Weights of a small transformer language model.
Size: 15 layers, 3 heads of 96, MLP 960 GELU, vocabulary 2148, 9.73M parameters.
Architecture: LayerNorm before each block, rotary positions, biases, untied embeddings, normalized queries and keys, attention and MLP in parallel.
Training: a variant of Muon for these matrices, 205M tokens.
MLP neurons of a small language model. Each row is named by its layer, matrix (up: input weights) and neuron, and shows model dimensions 64-127. Each number is 50 + 15 x the weight over its row's rms, rounded and kept within 0 to 99.
After each neuron's rows, "fires on" lists the tokens most often at its 100 highest values on Wikipedia text that the model never trained on; "fires in" lists the words (lower case) most often at its 100 highest values on Wikipedia text that the model never trained on.

L3.up285:61 69 43 27 33 57 58 46 52 46 39 26 54 40 48 52 79 58 48 37 23 52 60 47 62 57 28 69 57 53 23 60 38 35 41 77 28 54 60 70 53 38 63 93 61 28 70 82 62 33 49 34 64 46 53 51 42 56 33 44 53 43 76 36
fires on: " May", " July", " year", "ot", "s"
fires in: "may", "july", "year", "months"

L6.up499:40 29 58 41 36 53 37 52 46 42 55 91 48 21 25 47 47 67 32 64 47 49 77 66 78 42 53 44 46 56 44 48 57 54 33 55 54 63 52 37 34 38 48 73 40 00 62 59 52 65 46 48 42 33 49 43 62 62 50 32 39 34 64 42
fires on: "'s", " their", " her", "s"
fires in: "s", "their", "her"

L4.up363:36 66 43 37 36 45 42 25 49 65 59 50 36 51 48 54 14 40 49 59 55 52 48 54 56 64 45 45 52 47 60 20 43 71 55 75 32 54 43 63 90 31 58 55 36 57 18 77 39 34 36 24 63 27 44 50 65 34 39 35 56 55 57 32
fires on: " have", " has", " It", "s", " and"
fires in: "have", "has", "as", "it", "and"

L6.up827:33 71 60 39 41 45 56 16 47 27 63 53 61 64 40 50 57 12 50 41 64 47 34 71 52 49 50 50 65 57 48 54 44 57 75 42 45 64 35 37 57 60 44 53 48 42 55 94 17 54 20 36 63 53 55 28 59 72 68 14 44 49 54 55
fires on: " also", " has", "ation", " can", "ould", " have"
fires in: "also", "has", "can", "have", "should", "smith"

L6.up828:48 31 44 52 60 38 46 39 09 54 62 50 35 58 43 46 26 45 62 69 40 53 21 15 68 52 44 28 18 56 68 67 55 53 50 58 19 64 37 77 45 69 55 74 48 37 49 43 45 58 36 33 49 58 75 21 56 34 44 38 50 66 51 49
fires on: " in", " of", " In", " Con", " con"
fires in: "in", "of", "institute", "conference"

L5.up553:33 30 47 65 53 56 36 43 28 75 41 53 35 75 53 67 88 39 35 70 51 57 46 40 46 56 63 42 54 50 73 41 55 50 75 28 43 57 47 49 41 37 25 61 56 51 47 53 42 48 62 58 33 64 51 40 65 45 50 52 17 80 49 71
fires on: "1", "0"
fires in: "1", "0"

L8.up270:76 40 64 24 25 69 54 77 38 25 12 51 33 49 48 58 48 38 50 59 45 62 57 56 45 76 56 50 44 39 43 29 52 67 79 55 19 31 49 46 18 58 58 55 41 27 79 55 76 19 58 77 52 46 39 54 37 82 51 62 34 64 39 44
fires on: " on", " of", "ary", " and"
fires in: "on", "of", "and"

L8.up686:45 61 35 53 45 27 48 58 57 40 58 59 22 25 63 36 45 71 52 52 67 72 41 38 58 76 53 44 43 39 66 45 64 57 10 53 53 50 44 58 52 62 65 30 47 82 25 70 40 34 39 56 45 61 48 65 45 35 34 81 42 55 14 62
fires on: " to", "p", " could", "ould", "ust", "t"
fires in: "to", "help", "could", "should", "must", "t"

L6.up40:36 52 91 50 43 13 34 36 48 65 67 57 52 48 71 44 47 64 27 32 61 60 69 63 47 65 36 29 46 31 68 50 31 30 33 66 57 71 49 38 63 54 39 30 37 47 37 55 44 57 31 39 40 62 47 45 45 48 58 82 18 59 49 35
fires on: " to", "p", "o", "ust", "aw"
fires in: "to", "help", "saw"

L4.up282:50 61 72 36 45 92 28 44 53 55 49 50 58 42 56 48 10 49 50 54 44 71 52 78 49 58 61 23 37 36 58 40 71 39 36 65 62 48 63 14 39 40 44 34 40 33 65 76 50 37 62 54 90 48 51 38 50 35 17 40 49 23 30 42
fires on: " their", " these", " This", "s", " his", "se"
fires in: "their", "these", "this", "his", "s"

L6.up156:50 54 59 49 31 52 45 44 63 43 67 62 30 97 48 39 35 62 50 70 56 53 51 60 63 56 27 68 44 55 75 37 35 60 64 66 72 08 45 69 65 75 51 59 45 41 52 30 43 53 33 68 70 36 60 54 40 37 72 36 36 40 67 74
fires on: " to", "ia", " of", "a", "ine", " as"
fires in: "to", "of", "georgia", "alpha", "alpine", "as"

L6.up810:56 78 69 41 57 36 32 45 72 40 53 63 21 67 39 55 86 63 49 37 44 63 49 43 72 73 64 32 36 50 44 45 42 32 50 86 37 66 57 72 43 78 81 24 48 30 53 55 82 24 67 47 58 57 43 56 64 63 33 55 26 66 67 33
fires on: " of", " on", "ing"
fires in: "of", "on", "surrounding", "representing"

L4.up573:65 48 32 33 60 73 52 50 48 62 72 42 61 67 62 47 63 48 64 36 29 60 49 65 44 62 57 42 73 70 50 57 48 21 35 27 28 41 71 45 30 62 70 70 49 26 62 36 47 17 74 61 69 50 36 66 41 51 79 34 38 27 46 24
fires on: " second", " first", " part", " third", "th"
fires in: "second", "first", "part", "third", "fifth"

L4.up527:46 33 32 57 77 36 33 40 41 43 53 38 56 55 77 33 51 66 76 41 52 68 47 66 82 32 38 53 20 45 32 57 48 64 12 62 49 61 54 34 59 63 57 60 26 78 45 59 39 48 27 61 74 51 41 63 63 33 52 47 58 47 52 69
fires on: " would", " may", "p", "ould", "t", " could"
fires in: "would", "help", "may", "t", "should", "could"

L6.up97:42 38 26 63 58 60 41 43 40 50 46 51 56 58 79 48 57 65 53 37 61 44 29 82 72 61 41 26 24 42 49 69 52 34 25 32 56 39 64 49 54 56 34 32 27 54 37 55 44 59 54 57 47 29 41 67 72 58 57 45 35 33 55 54
fires on: " would", " to", " can", "ould", " could", "e"
fires in: "would", "to", "can", "should", "could", "we"

L6.up610:30 26 58 19 77 59 46 39 65 34 33 44 66 61 42 45 25 58 50 59 61 28 34 56 63 60 52 50 82 36 33 31 57 42 52 33 39 47 44 92 36 53 48 66 36 50 47 38 61 51 42 58 68 50 80 41 27 69 41 54 28 60 80 40
fires on: "ater", " West", " from", " South", " near", "ay"
fires in: "west", "from", "south", "near", "materials"

L5.up237:16 51 70 29 44 56 24 55 50 59 71 70 54 53 51 40 35 62 74 28 43 48 37 22 26 52 33 39 58 21 40 53 87 44 54 47 44 58 38 67 45 47 53 42 25 54 34 74 35 48 45 62 49 21 28 34 31 28 54 40 37 47 65 39
fires on: "uring", "ing", "ite", "In", "rom"
fires in: "during", "following", "in", "despite", "from", "according"

L5.up71:50 82 51 77 41 66 29 49 37 60 67 32 59 77 27 58 64 56 66 48 48 40 74 45 55 48 59 45 40 76 63 43 73 56 46 56 70 33 49 50 64 52 31 46 31 70 71 45 38 27 49 62 33 42 73 10 45 46 52 39 40 91 68 34
fires on: "1", "2", "it"
fires in: "1", "2", "1st"

L12.up333:51 55 54 40 34 46 59 34 53 46 43 56 41 54 55 11 44 36 28 39 58 26 39 71 66 45 67 54 18 36 72 36 65 55 25 50 58 52 39 30 90 33 57 37 54 48 36 90 47 70 46 67 77 46 54 33 49 79 69 45 64 48 53 42
fires on: " to", " would", " also", " sh"
fires in: "to", "would", "also", "were", "can"

L11.up317:27 54 78 65 30 76 35 43 52 46 26 72 33 93 43 58 51 55 49 45 60 77 67 63 35 43 70 54 37 39 66 23 11 60 44 62 54 39 54 31 62 60 54 56 34 26 42 45 76 61 52 47 28 40 48 24 36 40 61 72 53 55 58 45
fires on: " the", " a", " of", " Be", " to", "'s"
fires in: "the", "a", "of", "to", "s", "in"

L4.up542:29 52 53 43 68 23 44 44 50 72 48 23 59 66 51 50 46 44 51 35 62 32 55 43 40 27 40 43 52 57 33 57 49 46 53 57 44 27 42 57 10 58 47 40 44 37 40 67 19 52 69 42 41 75 43 23 45 45 79 26 57 63 62 26
fires on: " After", "uring", " during", "ile", " As", "ite"
fires in: "during", "after", "as", "while", "despite"

L8.up279:55 44 62 62 53 45 49 37 64 58 66 48 43 25 36 73 46 58 62 43 44 78 34 60 57 62 40 35 46 26 43 72 47 28 34 46 57 52 62 38 71 54 65 49 42 48 56 44 54 80 16 63 57 16 26 59 66 57 44 47 70 66 54 60
fires on: " would", "ould", " may", " can", " could"
fires in: "would", "may", "can", "could", "should"

L6.up487:49 59 68 46 46 56 36 56 29 73 44 66 29 52 15 99 39 49 63 51 78 37 61 34 51 56 31 45 33 68 70 67 62 40 41 53 58 48 49 49 54 54 34 69 24 60 55 32 31 52 44 29 39 41 70 25 40 69 57 50 30 63 40 58
fires on: " in", " In"
fires in: "in", "institute"

L4.up284:63 53 48 54 33 29 34 66 44 39 21 37 62 39 47 81 65 50 57 77 48 42 90 47 67 76 34 56 49 45 68 64 59 14 36 38 32 42 50 22 40 45 79 45 59 47 28 55 40 65 60 28 45 51 47 22 57 48 47 39 40 38 73 47
fires on: " Championship", " second", "port", "inal", " final", "amp"
fires in: "second", "championship", "final", "championships", "finals"

L6.up88:57 47 31 71 73 82 77 70 78 43 82 39 32 44 42 28 61 64 67 67 42 57 56 56 41 06 25 54 71 54 61 47 39 19 53 63 28 56 54 32 23 36 44 46 47 60 50 36 52 49 79 42 80 40 35 51 47 51 38 47 66 57 65 38
fires on: " first", "ext", "est", " last", "th", " second"
fires in: "first", "next", "best", "last", "fifth"

L11.up620:21 41 49 54 67 48 47 30 37 40 41 28 55 51 56 51 72 72 40 62 15 05 50 95 46 43 51 35 41 57 68 62 39 59 52 53 59 42 59 44 68 15 54 30 49 45 51 54 47 48 40 56 54 67 65 51 37 47 48 34 61 50 47 55
fires on: " to", " sp", " would", " Sp"
fires in: "to", "would", "spent"

L6.up659:68 42 38 58 53 45 45 63 61 28 62 58 30 59 26 52 49 52 61 74 56 40 46 38 61 54 60 28 36 61 49 51 63 58 34 60 22 56 49 48 37 59 51 45 52 51 29 80 55 33 59 56 60 52 49 52 45 38 46 29 19 55 53 81
fires on: " this", " This", " and", " or", " that", " same"
fires in: "this", "or", "and", "that", "same", "especially"

L8.up821:63 02 47 44 50 45 53 57 47 42 63 31 50 61 56 44 56 22 62 53 60 93 52 93 57 33 51 37 54 62 46 57 32 23 43 56 50 63 62 57 24 67 38 38 51 51 35 55 45 53 70 56 63 62 63 71 67 41 25 38 47 39 45 45
fires on: " first", " second", "est", "h", "th"
fires in: "first", "second", "best", "seventh"

L6.up124:47 62 76 48 37 43 61 41 84 52 56 28 26 87 70 32 16 67 21 55 65 40 57 65 53 42 39 47 44 58 57 38 29 40 48 50 56 38 48 56 61 62 60 20 66 52 38 47 53 58 20 56 51 45 38 33 34 48 82 41 36 52 46 60
fires on: " by", " from", " to", "ce", " with", " of"
fires in: "by", "from", "to", "with", "of", "produce"

L4.up854:62 45 54 75 41 48 29 42 39 66 40 48 37 61 53 48 64 66 47 52 57 41 93 33 47 48 51 27 82 59 48 56 15 57 49 43 16 43 70 46 54 53 54 44 43 79 32 55 42 31 25 50 36 39 60 39 55 61 72 81 27 36 47 71
fires on: " of", " by", " for", " to", "-M"
fires in: "of", "for", "to", "by"